config.yaml
n_layer: 8
d_model: 896
n_head: 7
n_kv_head: 7
head_dim: 128
d_mlp: 2368
vocab_size: 32000
activation: "swiglu"
norm: "layernorm"
norm_place: "pre"
norm_eps: 1e-05
positions: "rope"
rope_base: 10000.0
rope_fraction: 1.0
qk_norm: false
attn_scale: 0.0884
bias: "none"
tie_embeddings: false
parallel_block: false
extras: ["capped logits"]
init: "normal"
init_std_qkv: 0.0208
init_std_o: 0.0
init_std_up: 0.0208
init_std_down: 0.0
optimizer: "adamw"
lr: 0.000395
beta1: 0.9
beta2: 0.98
weight_decay: 0.0
lr_head: 0.0049
grad_clip: 1.0
warmup_steps: 493
schedule: "wsd"
decay_fraction: 0.919
decay_shape: "linear"
final_lr_fraction: 0.0
batch_tokens: 131072
seq_len: 512
doc_mask: true
train_tokens: 1494000000
steps: 11399
dataset: "wikipedia_en"
MLP neurons of a small language model. Each row is named by its layer, matrix (gate and up: input weights) and neuron, and shows model dimensions 528-719. Each number is 128 + 24 x the weight over its row's rms, rounded and kept within 0 to 255. Numbers have three digits each. A neuron's up and down rows have the sign that makes its largest values positive.
After each neuron's rows, "fires on" lists the tokens most often at its 100 highest values on Wikipedia text that the model never trained on; "fires in" lists the words (lower case) most often at its 100 highest values on Wikipedia text that the model never trained on.

L2.gate187:109113141116129098116098135106096107156173137151114142148114125127098135097163118138127142128101141111075136141135138161135100098091130101099136116168126150163140154120100168142149079127126087181167111149107145121091102148153107124099151149119103098106167116094132139132124124151133146140114103129153146086137146173135110123125140125113121124100122109148161133132117088109140149165139118136159152148113124141093154140108074119133123153098122134148107146158151123129179176126084135100122113148124095148107158101172113144163143079115120156146117114129101136142146135151146177127
L2.up187:119150133126128161114165127134133114101159138134118172124136127148096148145127138090098131120147142095101138087159112133139125154110122120163138194111126158117124111164153092132113126075125148110091099136165118153102134113086143124147190143135142141126084129110152110122116127117111138146134130084100106180110151109151130129119135120105110177140171177111149171128163096152105121135093111138160133137157179140117152130143105122146092100198154116117164070138171178128081080149173114112142164119107085120112116122106099117183160081134112156139138111121165108159122134138133103109
fires on: " against", " to", " for", " with"
fires in: "against", "to", "for", "with", "joined"

L2.gate363:128096118120103137107148116144126138151096115139148111119125150158145157138127142096137101104120108096166135094131135138122167172129114121069112109137125118082137103142161120151125128126098163152083152165109140108109147138099099154118160140111123090136119136109117130155117124104106154072129141158118146125084125151070119115151116107143158186135134169100112063124128129169132144121117135148156105136120140130157186136148116135156114074128147141113149186115148094107121105138098157110134126140131123102133103143097119100117142069150110175170093128143181159078104129159093124157
L2.up363:094089086084113120140135095103150111131107106129127106113108127156102131124108129136102112143134131109171102144145143116126135089109135117156143150113126132087142152158129162187102112122099162181113112140133125100097120095155128130111143155142116144129104130139136116143146110129147115175149108174148122098110107088178102143144123147106118145103106135121138130142140162076169082146105113135093137120119148138155101118120118156112161101118139103122131126091135111126110100089118119138104114175165147135091141114124146137160130139124154110160149103147112144132173140130150091179
fires on: " round", " match", "s", " Battle", " rounds", " game"
fires in: "round", "match", "battle", "game", "rounds"

L2.gate593:156168111133139122142144135117118092125119129149136115124088144131148075121125110141149112131131107169128136132137118098128128170159118128115125120101139148136132137133158143086120104130092097140114169117146107128108132130122121127137171139132124113116150118131131132082119104103153084168129102129149146152150096120146111104157130144151129137142137092143130097142122110122124119132108145084126161125158111118116100119128152139140076099107104141145147138128098143133162109140174140118163163120089125121135154164094122129168159114139142136099137134059139085112102112162145167133
L2.up593:093110143174089138137116114129142125156125108143085192158133126140131170115144138139120093077163130137130156161168124117133144149167112133114071108135111132139116137128105155112116104121162092128161131123187108135158154166127146128137151102164114151145138106100119116113110139145129145108112147113110133126144141118140091119126142117116130149118143151132112087136159112139151136095149189134134102148149108096143128137101087129122121148129151114125171136142106131149115123122121119092133147112135090124135148141168120152142121131117134144146089116110145108087124115109123164118
fires on: " that", "rin"
fires in: "that", "húrin"

L2.gate1307:142140150114128113120092168151142145165092155105107120124116092130126127099144085099114127123118100151129175115123126133089131140170144111137125126095085130126107128136119169149115095105141133128107123176179084127113098126129138138112143113113169093162073126133117102116176139096080148118138148126170100088133105105185155081112152134113140104132135150135137118146134095096132157085118123183166108133114159107153110107132098124141137152123130116136119146086153120159114124132170109119123128149112134132115148121147101121141163145149133113117095100156100137142104155108125119081
L2.up1307:137140154126104126146139122068129112095095100094110211122154171140100144143135130151106112148063130133141115156131144127101136112126112136097114187148152153145105145144121120191118148136108084138096167122124124105145128133118126148118120104135133118139085114117127143130100128088120123120150147096121134130119138130135133096071123170144152180121167122120097169136120133133169166127116129135092139122125180176143134138115120120119105134138130089158129154158090124132160144099119117132146112120131127101061113113151105113132152136143113096108115126156133151099084096146134163166
fires on: " his", " to", " set", " her", " turn"
fires in: "his", "to", "her", "set", "turn"

L2.gate2255:127143130093136121110140136139162155131147134120116127132099144142133113151113141144121187128148119141117128156093128106134113129139161131114164121125134126111112143117156135113168178149127115123132176136076130133123072096146161177155106147136151098094153088143087135087152125147077151087136138089163174099120122120061100127134110118113128174139115082165133131139129144101170127154093128125113115134122140104128150100097121160157088153106154180158101090136139131115105156100134133100147152159112141145103122111126160085093111187169155103069139153107124123114078105146089159134
L2.up2255:153061149121091141100125143102149111185143079120104125138089105110135123122108152129133106122138165134101136140111114145122150103118150106128157119145130136132161088127164118125119151107103126129127103124101113168139141125148112127134146180134156133122147111158120135153099093119145146137089112126136112103107120200135146174131128122116115136159157130152123130126140132102158121123106104139133143093134139141115141143139118123129129142102134157111144124126114180142100143115163127122185107037143110165165166148135138118137127147066163103097144163163121075125085095119137137173
fires on: " to", "ly", " of", "ally", " can", "av"
fires in: "to", "of", "can", "rocksavage"

L2.gate278:155131145154135139122151188090110106101116122115125111121122119138136135094156130152120128121109113135113123162119094131094153131125108150134165162166160144099127137121120157107130147122125159080137135133097113189136151124158126111146113167116147116147161150108114138161145127117114104110160103152081128123138149131124115118136161134103180128155096125148186118069187124145137120085128160113121126156154090138160171098151136144161079126112165164154121129163180162132115120150105140126112151140142143106127103142105127087132157125100127096140134146155119138128120096129136170112
L2.up278:165110106156129123153108132160097170123130148137156108129137175160074137129124138111118152133098138153137137142132126150125131101124091118139094117124119104165166123142081133124164145109142089158146125106097109113149135116137137148147114125148157108153126118155138129135153086137100142087152139146109131116173162103141102137152166115138125134129154135137114127144114078112124157129148134118137139107124158122093120123093130131131130105115144129135125157149154152092115126141115174147093152143140162159102118099154158125128149136127181132148159115155082099116108140099125128194
fires on: " to", "e", "the", "ping", "iot"
fires in: "to", "shue", "wetherill", "yaping", "mousiotitsa"

L2.gate902:154102097128089138128151185112121125098103155120126145151142124084158154072107159139112114135135073108093126070134150139187116161157158115110166100117120155124082139093150140122185149128108098139175150180094085162102169088101179126151133119092127149119127133135117131097146120144135110135110125114131137118095130161124129121092101109172130173183140094130115088153148136121147154103117140137148126115153128103127105115091125142123150097134160107122131087117137143152124179086118170116140138066141170043111119128135111108139088157094146134135168118153098137090099150149129169122
L2.up902:136085151089148157108109135131108148116120111124111120158134112129124134124119121085129125137144154102123131082119121067139110144132127133093147136169160156148148077101101130095130102089089131147126117113120113165093110151153107098141119115088144104125156164151095173142118129112132101144119138130118149119134106096102132126145100149162093139078127104120137141137112143118110118160110139137148145113142120147100151111102162127114144175120146097121125159133108129125158118109168136134146136118131115099170090072138139116186126151137151176128137111096127089141124150100101146093
fires on: " North", " December", "al", " East", "tic", "ar"
fires in: "north", "december", "east", "right"

L2.gate2208:079108136129140134097153157106123143137126121128139140116127115154095086092115089165107138100140161153116142091161138165094098127130129166136142125169137103084164164140120167112127129102104098106141090150138146147114118140127102132183124107102151152145134081108143130170121071095143090127102150110119111094157146134149135163149125119108086130109135086121157118138122132119150134127121109145131148114130133129118130137120118088159141116152093115157112109116165141139131120144181115131112157129090119139173155125089140076168117120141123125122134098095112182166182132136127136129
L2.up2208:116081155120112146104130170127133150104155136108108134132141132119153177097152109169170123131103140127096081164129119124129139062132109135090151108153138115148095158122116142142133120122084088130124146116145123138149141127137129146123122125149151120120067157107205134156127164087106119129151136122134145099109093118100102121133103127126163129129132126121112143139189131126132157129164140104139103148145113110144175147142120131139083100119106108135113129142138166164119134130103107156165125127140189100124118124127115135127194088096099117120152120145142097120092123115136149104
fires on: " of", " to", " after", " hold", " before", " Total"
fires in: "of", "to", "after", "before", "hold", "total"

L2.gate1263:120147108181082098117134126155119147105135087155169095131088106163115145145118120166092106145108116109165143107134118129149079178167156084135141127084158126150076175128109086111125117153135132171122122142157115130082106130155151117126102146124157122144182103128150108132136164145184096155105157125168085105108142088126091117152105107166140132125118113137110148127112121107138134126146137146122146132134160108162137135107099146132148146105139096135084139079131148120140140155144149133125135133134155122129146135157138175143120144123116134093104095125125140091151129095150101153
L2.up1263:117126083135075094126112121147128129091104098137111119153120157150149188121120109170093108136171106108117116134123119106124126141115099115126110153148131089144164128123124113133160148089148147169124122152141146104132108140125120138131126109112155091142161101135109136108134149140130159148113111101133137138151113115136117138143154140150100128099130118164126124085123145131123108150112137158127136174126145102117130130116149176137105147134129106118157112096132076115091101096128118117110115141147127107139132121122145157167144169124110139103095117154144073113138164117147117126
fires on: " field", " group", " set", "s", "on"
fires in: "field", "group", "set", "list", "series"

L2.gate1211:108141121119088110128136156152092170125082110085104114111132155102144134135151128101133104118051098107094129136116084135130083127139131155135120159166096182136123144130142086102140149132162124152161139148113148094116140109130196121121169134126147116173147101144156060157074129157115146168136113148119143143124110119126101082089122132074141123174139118085087128158156065131160114113167122140123152157139114123136100158107122129145131108129136146130159147117147153119113193143102177102127135121115102099147140114144114077116148121153133098132104149072083157120098139142119129102
L2.up1211:136144125152102157150142149132107170106113144113120138157139137121110132118137106121115114097158147094110130112130126119066123117172142152098095063135120120137160137119133158143086114158118116137095107096133117117118098109138151115162171134190150141119094049138179136110131053128129115110166148085129151130146146136109133125152167199139129128078152080140157119184126157135143116127097134149128126122115098107115148121080141126145071147094106130108110118109098125074074115131088090164132161140127142115136114100136144083124110158150122128136128123175124167096132088112114173163
fires on: " for", " needs", " required", " ordered", " History", " needed"
fires in: "for", "needs", "history", "required", "ordered", "needed"

L2.gate1599:087071193112101137095161188112115094116141120129147150107143110110129108192119151122149136088152127100133155116128121136153161093128115099144076167146143124110112147109143128097127114137197109113143146135107189103107132159119095122144132139136138110141139123133131159183171159159150108156120144144083138149186120144128147154092114095116112137154128078154174100156164131142136110163099133128092108149122125125162087123127120123120135119176162086183106123146084090104121096124118159186136127127142078110113148141092134113117129161144103090147080120155111153079111149124142148153
L2.up1599:107171150090128107122139136161108128072125132122109123106114106131111169126128132159120131159104117073140117113155170157098156118090110119159126112077140148142124134123108141088110136135139085114150159118082105156111103125148108115164145109085147124097149164101121128105158166139150115127118076148129104124148137159098139143164123136136158078165136119122159154132110123135076115114137114147129126110105119096063133147099133129105185064152140128135169128126152119096121133123104092126137163127124136115140160113142165171147096085092103170146075126110139106149102115107142116128
fires on: " to", " against", " by", "h", "e"
fires in: "to", "against", "by", "passe"

L2.gate1888:136107132126114101135148133077128115091126078146106100147125108130121090159135132159070127155110135134106125087171108138118117051136160165144104117100105106118160147126176136100095119106142103133122116086103148104113136120132170118130141149127147134110139141142153091069138072088154137144092120199174096181102143103120129124140163118146162110134085087146183115150135164137122114096117149117094179119159085122145149193150141183137116079149143157138134136150132132173151113084096072159118152152129113100129149117131124123124159135133129100125151104100128113166112150142116107113
L2.up1888:147100168103101100115129112150134158101133118150098093085092074208104080109127132156105103176141091109109109114107105110118117158148164103160147134160150123137148132145122132111110143134169167133115141124139121121140088146163143130117157140126143127122099140169113141150110104147161132096124126147181109092110126141099113125144119124090159148108143128125126117124171122091108128173112135131147146152130110113106104108129132108171134109135146102138169162103101118112109086138121188108134159115132141114101125059135151138077159114114115126103116194132138135115153128148147124145
fires on: " as", " As", " so", "As", " since", " for"
fires in: "as", "so", "since", "for"

L2.gate1010:164134135125107139148097122139134155095133114090122146123138111111153131113155117107145136123172111122152105159116131059100114146094136136114197137125135153149149107126084147108105174118131129130139151174094159090134108134093166109157160115096146116111130106125126113148141127151099122183142127137169134142124153112178134133160147133146159143130075132116073135130113115096123120120148089161126124140162115100223102146133122086087138107163175137149153118089077144119157122121102105115157125180089129094129172145108127107138102164107135158119099123125113126134154078122119112161
L2.up1010:141168136121110124150117131168106119089154123153145103149139088131097144128140149181130101159119175144146129114139130156174120124113131123083109141116190108132108180132104095078146112122148118124141172162102144085131144123128149160154134135087097161110137096125150139118123121121171111137105120091123110138126110137137105086127138171118119129121141134101141118134123123110131165118140155137123089123083095153132150110103136111126149099115135130117103084121134188174149132103127115166114126136101092137128110105113142127112124130134099130161101091117112111141133141133102113087
fires on: "m", " m", " PM", "km"
fires in: "m", "pm", "km", "time", "metering", "sc"

L2.gate2260:111157192109143104135134104114113160084123096080118147118131130101167132183142100135133102165110101130123088141099161144117172127104145124060112132156152100152158132111055171151144103124127162159147152148157150132110146123151119112109129156109134140096123123147145114151118075120117107100121076090144126160106166119152129137117169136129098125107087119116156100157094144144148122107157117146128110143142110119121146137102148097122095108108117097116113109145128100135141124137137117134129130134128133118143126091116147148124143136154146168145130127163144095120109103135117121168
L2.up2260:107123122151127119099142080147142127122084174118145127143141126144091086162104100110135112104097186117179151163137172145117141159141145141139145141119091090124138149134087116149187134133140085151124113143140150119156110123117139100109147147151119160120166105142164112171148108098103124129113151100121109175129135115137141123137151111157151140113114087081123175125141172150133085125148126139171118067157121153117145144108115134119123107136145077163169101117144087136106160127139152155124091134078127117119136136107150111113152082128103177114139126143087117141146130152119138113
fires on: " Cup", " Championships", " Award", " Prize", " Games"
fires in: "cup", "championships", "prize", "games", "award"

L2.gate1281:182106119090108109152116130149159116145106138132103116142112171125109124099158106127122146081137098103146131117142157133091108083123168141142153142125118134085112083145133156156104172138135100115131160123132153092136159128125141145152126185073124127227130109182094161113111152096132177154134124123098110140148097134119120133132182116128138143130140135083108130115099102144135132152113175116135148105139142115134116143139148132118132132151169165123119146114148142174111145125192156110124154101084134100102164091130156160134079131165124138083143135132088116120186127125106129124
L2.up1281:117070169129105149122145147130196113086105062153138123105102127107095141113157118149117096153135137149118142134126082095147105113100107128158107150143142147110086141133130156143130148108083119149137106144132115160130112101142154093128110117135110172122107157125111122139116148110133169119136135176146133094111125109124141148059157129121108168117130167147119114104139093147102096138182134137142118156123118148104141166137140132106142141071110107151128117149085140144102146100115119168138130136083110186102132118145097137128141120079136107136136110121157139085155135145154099093
fires on: "t", " not", " never", " Not", "thi"
fires in: "not", "t", "never", "thiazolium"

L2.gate1027:136103105111102101110124143149128086163139090096100128123189084160108165114115112071141150117168107133132102113113160177130098129134121085133119146109093118146190211159144167125159129128125159116167093134135136147096166170119150107157128116156080144183103111109150141129161145119126177177142128121159121130081136165122088158103158093151171123138099096122109114123099132107120121140127135124158147125080111110117176134115175160135113111131145121092120116131151103143120114166165103118104123111142156126133162131146111128106094108157126105115109122138106088144114079158134157122
L2.up1027:150095101149158118159129100133115146086089129118069099154151157111131107116156130153119126134118100130103132136126150148109100117173191103108094140131162092129130133133113107177110118123084174121132141170105122128137122081120180148139168130112151148114138131125140118151170119123116150152124194154133104090132110174112113126077109094144108081111131127081098117116120169128126187113141168117128143127117136108141115127118129125098161109103134100154120154100108165147117123084134156105092109165136121102134108146133134120079158147146113156109130123111125142124121112176132118143
fires on: " to", "t", "to", "ve", " Not"
fires in: "to", "t", "ve", "not"

L2.gate939:148131144043115104104123130122123142161118109095098080151156142119134153152126130161129160107111131084148180153160118134107085128115140104149167140145137125126152124141172145103128133147117098136122107149131147173119100120133150123113116147098129119132129146112068115125149107122108147145160121130127118118094133083145111128171143105080116150082123149121138165111134140123124129162138145148125140122110125133100109110117117086088080151077135146111118180110162144154107136135131113105166128120078084110116099124127169098118096089116164127136160100109147118127119150173163117140
L2.up939:122102157133112137191081118134105141118084092094132136143124113127115129096120106132108078183119102164164112113133098122139108136123130091099111131148110119120142142118151124088122130133069133142149166134130110148100138102112142146119129185119107098109117153102138106124118121113103161112166145120137127134110114092145130125101127129115142196140092159108128146151146175124116155144151100118114149141111130155146112108122143122127078130115078070139074126113125160152111115103136125110172099124137125141129156101139134072067151142119101149121159100116131121094109154150132117081
fires on: " to", " can", " Can"
fires in: "to", "can", "candi"

L2.gate1229:146120112170108150125118089167094173124137160157132090100145127106126145130127111130165130078118145125139134149125103149128139159151123136155171087136130135090107108113112125127163124144122106124100143153130130150123127153103147119099147127134127160148133100155146075087079113136143136144125130116077140135141127098102118106141124157090159095171105110111132108169118144162118131176146152095097156144112141124148156128101092110055138130155151099140108121130148170073149143132163116158169144106077159096114142139127137134180113123100129126108113082102112129139139084117112126193
L2.up1229:122085159083132079083127130144144153140103181097146118141142128111153116128166099137142105177128128159134152130083145104135147092122174142153120096143143115103099148135107140122126103104097141103150129117119155146113082143155083138127106181117108125135127102150117110108158132126120101137158119149135123150155144096153115111154116112162107133140127093113119146142149163120112121134150176094130139166123147140107123123119099159122098151101133128104066141098126102121120141135112154115106138136153147118159123127154128156117107124142087115125149142086170142149107122181174082174
fires on: " over", "v", " under", " than", " to"
fires in: "over", "than", "vs", "to", "under"

L2.gate12:114103147112105164150123158134123100131147098109123155148152095149145108147079091126139170127120096100097122137143102161153138121130112125155110138111142160097172143152124112121133139181122148167112133151140118132104126098115119149141140113158149124176123097122129114126139123139113136112118101113171158128120118123146152187088135113111108108140115150126127165155130120147129107110089122172106121125143158101147154136141137163118136139154119128145129130129063100103132098150132184119153150059150124115147164104134119125146113109137132119165087127132117135139150135127126119145
L2.up12:174118149072071152128114180125084142168129107092115113136151105136120157136159169114108140140129168150113106108114129106103115122164138097124138074159098126099141112127154144162165143111118131100069141134142151129084129128124170147173177127092136163110123114154142132157147127136137096119170186081175133139121126156157153153097114143148145123157105123105096152112152147162128117138113135138141119150088132091146111110112126115109124117137089110141114113162111108114160153135120136117120125129072133113119123156123119167131124161126147150115151120130085123149101112177121127133
fires on: " to", " in", " of", " Despite"
fires in: "to", "in", "of", "despite"

L2.gate315:126073095184142165142132118115116093145140106134099149158135135153139101118145160142145112139125156128134065135123150170119108181100097145164151150126126144142130198090120119128140106120128137126116154176142137139112098122126115129160133145110165118120184146077146154128161175107140142158116128143142127143167129134144180105068129093108127185113153130123118134112149105117143106126117115133123145143115136165068146126096099097143099115107125140154129135132157123153127105131124115098117172144160114131120152148189102082140105156150127115153140160123082145110142111145098188143
L2.up315:110185102116155113126131115168078082135103102121107142103144103109134092123127133102165138104110129153204113134082121164077150187146124130123144141110165123121122133152097113138129099122144158142119136143111172095101111148148112140150081124111073085156129102152170093083086073136112131117127129109123134166151101101145128160122135063119198124094137124146125171141150171085114095106142116134128124150107133111133153107129106162132110117153144102126118096116099106128165135102118120133101112102093131111138138128082141120103135136121111131116154090130145130128133108123134128118
fires on: " to", " for", " from", " joined", " left"
fires in: "to", "for", "from", "joined", "left"

L2.gate548:159124160068108123134176156151133132123128052152127152122151136165138134117186132160107116116120111075087165162172109111108144091170148138144123117132122121128111135141149148136138103070098145109101136130070129152114099157135109117126166103130132124142122128167127118113127080154151146171118142169165119143089112079092111118126129143107151102130121144130153138161106144136153119129113146122093166106155124077149105124129137119155154113103146159134154126048123125151112132157136132152115158071147132149125142150074129124156150124113125107116126126136125097118136101185130081113
L2.up548:100129141121135093148125128142135124169172134119136109141130123181119091100112145138087114137112146108122112148137097132142156113154154108096135125142138160145118136126121150139084149122175140102121182127165134143118130105104144142119144110094115082161150125169113097126154083107116141136120128118145144138119170131107106142141169141130112120093099128115128123110136074166105154133104170129128122127195101099101151106100128140123144121135108123129145132176126130163140131089117105154143147122140093142076133129132138136113157124086141112135116154103155129101088108133118130167
fires on: " as", " so", " So", " for", " how", " As"
fires in: "as", "so", "for", "how", "if"

L2.gate1892:152118134147190118109147156107120131130144160082115116122133096130113110134161108148095140080118127124121149136117124119142104114135168114154082100189118096131132109158128180192162127077131152145114161135113111138119130093134158151123135180113100135127092101175131116121167104157160146132095130077117144103148147068127123113120104107116161148134130144144094076148142158144169101160112173119132143156137108122117086086169129160128101116145168093125100067114157125129136129194158100102155119165082084144142089070117130106106092161114134126119126158140145119127154152130124133101
L2.up1892:122163123117103131174114142142115098086142158141136137134183184105149130145104121123124142095139168146145135102074147185201093123108150140140145106124134114158147116135127110134127126120135127109111126109134143139084190088121120113148171101111133150102185099168177133182127150120112103110141121145097140157137119173110117111095158119177078139121136102145145160114115126124141163136119171154094133112109148179089116077098221127120112111147129102130104095134103152107159145113173123138170109093134126154111171141126132151161135157139129127113098144103130105106084099156135102151
fires on: " to", "t", "f", " seat", " names"
fires in: "to", "t", "seat", "names"

L2.gate1314:132101145111137143110148157115166074137157124195139145120119134083108105123145126165100146129129137129180158092105142108114141139123130146125127130092143123137142115142121125133103118132147166123113136133080123124110112114141134125138151112107190125156162102118158164157110090118140111149127132089156144076120162120087149166100151156082134161123113127149163140135114139139121111075157111106092160170109120120084119115141111128136123139128112146136165124132155096128119130158126125151115149170105130107097128143095114094105127155122131135134118118103121080151122130143100112156
L2.up1314:137153112122146141119101139166129158104107127130100089148140062128163121174146147155099145091110164069134128063156152122162136118104124124123147115089100174135151157142158138119133065138126131134078149084102151110127096146144186145124162152145173116111133124133113182133146147129157117123129158107089103155101131155136124141142140132089110131138128114150153148130078124126140120165147135150097116112137134159133115160115134113108152079126138166112076136138120095092147095166090147107164157106150151121092127145125117150099152135127101078135162141161147121140101154158098175096
fires on: " where", " until", " before", " when", " to", " but"
fires in: "where", "until", "before", "when", "to", "but"

L2.gate634:147110142126119141155083146140136138131124124127127113122148150141155116129137144128106136136090160125079130140100166125130090112139127121139146151120167131129125069144097140121088141086140128107103151119082160082121106117108127179138125152096139089126086109164091126157147084144150120114137129187172152123145113110138141141126122141159133127182150111138178132136136138115170121096134118138115155160090102141129143134130136155149142154147160093128139093129125139158092096147130109147107110133128155109150110097170136131117139148132165119083158130185167143124130112151141149150
L2.up634:134112126130177124099138178118164146174168152137104139150157152147118159116132168135138147131150126126123153111132110174118110127111126098170122121100107128171075131159111131084141167109153125122134118112144141161155138144119133131081133113117134128182099109155141112060146136131124104092114156120124141143098133130115101143161102099148113108154131176154135136122121145133137144143088131112124118101130125149121077131077120127139151144039135119115145122133166107101113100149125109103085086136114080102096125155156147130118106131119135131105129146103087104108081167129125160190
fires on: " to", " with", " by", "y", " from"
fires in: "to", "with", "by", "from"

L2.gate411:119088128121126127115110086151149163131152144125147117125121160145143155146128150158110112116130104166120128145127113132102107134126131115112085113142134133134137118159055148156135095147091128132106110119121143139159105138118086130108122149112140129112092127129083172116129114176136094146151151103139170128170165144105120128108159090118145153152131128157122108132107133139189126144129126129132125130120144146149162127101091121111121112096104135127142138113160172137121159120087116130113142151150088108140119144174144154117093144115130088130150128134119168096175111144152174050
L2.up411:095083135126129125130115122110163122098075158139090151169113128155162118177117167162159128138059179093137130081168112128052132145093123111129109142126104096087087178138152138133144141096108130162150148129141151145151099108123107147112130193109150162127113146145123152130124137093152094111186131118111147169088071090145142143128110136151160143137098154141144144134158105153127119129124159083123101172118118110141150119113111124146092149158082165144068122122106112141105135132104174123134155132101117116133108113106159141107124145125147105149131088082140138145155165092133135161
fires on: "s", " Western", "p"
fires in: "s", "western"

L2.gate457:114107085140170096122133116130131159147122102071092100104101080135160092071104151156078104115114106128131145150114140128129092134126155127120134143140134134139146149145130137131095127155081190147099112137088119124131121152138148147112083139129111125112159140146128112126118117177101112156150127136110110114098142162124128135112137102140182100106103129108147134102099133127183052112125125129150098150150164107106121164113112115167114116189073088157138150112138141100115138167119162116163173127130154118097116137112125132144113123136139100113099118120089106098124089166102143152
L2.up457:103097112089158152106147137136174123081108119157120115165088157100134179123138134168160165134146110091139172130120115137123112162168149111097110131146171153124157109127134139152136111108143140119115150151114126122086102116150172124141145140132127127114118127162135122127097177111133142119165116097119128110128154131148140084108138095202095117134130108134093134110113154082118153104130134144114101155121142151120115140157090146133181154124122090126121140119124146123091152140101165122176128144138086099127112113104102107119129174111139133146092123077132101134126132096163106109
fires on: "s", " I", " You", "I", " you"
fires in: "i", "you", "s", "spin", "players", "we"

L2.gate1863:121102118163120138123115115151111173111123194125126190132118142141110139113169132147126145123138085127157126117163150168123148097119152100141150138173085170126127128142117130127139131147082160183111140123133107133162126151102118133112119099115108168130068130131169085154128128166135112107133098122128108134123112152125117143142112123121163134123116173131148110123129138115123151121123138112117143145144123122096109135151087155127160164150128158124163089165129101102127105158086085121149124124106103099153145127114141104106144138148122127132087122097138113133108103151116161147
L2.up1863:146138131106135186141159106130114122153111112133132097154134115187113151110105166159159160116144130160094142131139146144135131078147140153134080072153125119107077160117125148102129109118118172118119111111161109146159156190119119171134106108133099115168074142167095181101156101129126140114152103162104097112150144153082141085079139152123101152113131174098140153080114152135113119166133106160149127140137135142133156117100102151147108109132100163084126120155123115111130139160118140116140152095132134160124093135139112149174154125125108157136121112104141105116152142151165158096
fires on: " to", " of", " than", " in", " as"
fires in: "to", "of", "than", "in", "as"

L2.gate2207:155110173139182143145115136118109106116177107075139096145121166134068093147122152114113123175118119104142170125145101145110188093144177114139155156089183145135081153163095133140111113144115142106154094150100156112107127158122117133058147163152130119094141155139129142153169124122112185135133131124147082085107104111089109088155130111147149130131099090123137118100116128106122114145152133149117125157136145141151147118099137143085079092109146121130176108137114104120138097140113092141114089127090058117156128110125119110129099100053140163137140175137105131176129117100127148130
L2.up2207:165138140128198110166134140145116099154125126121142068134125141098140146139109142168112076116092140139124161088128145148117097119102152125111108101146145125138097172114149152107126096130086128076088102088108127122100123170114133103134128110136176097123112140093139087121111075133101176145152197118143181166185129129133123100138129125096138170156154110125159112143128117107099155138149118145158134150074110151136186100139103139095148111118127147115106132155166146125132103141129157127120137089141143161073156136126126115112138117122153130114113159120128145111083111112123114105
fires on: " of", "ing", "a", "the", " forming"
fires in: "of", "a", "the", "forming", "causing"

L2.gate767:117135161136154106155135129113149132118147118109142107155108116134117137136126138141084146152145126173141150119142129152085127163149102114100127104133109131117159120125117155124135172099153117090098103119141153113114115113142158154149137153116139115152140108101109174098110139097111126116103152100133151109122135145143131127123168120120164148140172119096146135118140135142163112094125134162148126101111135128127180189103094125119142145127112115107114102141128151168133111124102156114127176147101117099119144131106122103106116110147132104125114105121133112152086082143132159145
L2.up767:129125179133105131132117134131159119123173122125094126149177138125114152125126110148110098114126130106136159101168135119112132122080147188121136092118101101146072188138115104134134072127105149117103108149128085179112154172134106116088120096165149117138133096121121078087106096129152153134097133156137144179108101165166125156126135140123120139141159143109132129148146094147114106139139092130145092100161106134116159150162109127070123112137104118114123135079137135104145103115166085140127144112155166122148122093164111148125105100122171113153114173158127121151118125140121171138
fires on: " such", " Apps", " on", " can", " hold", " that"
fires in: "such", "apps", "on", "hold", "can", "that"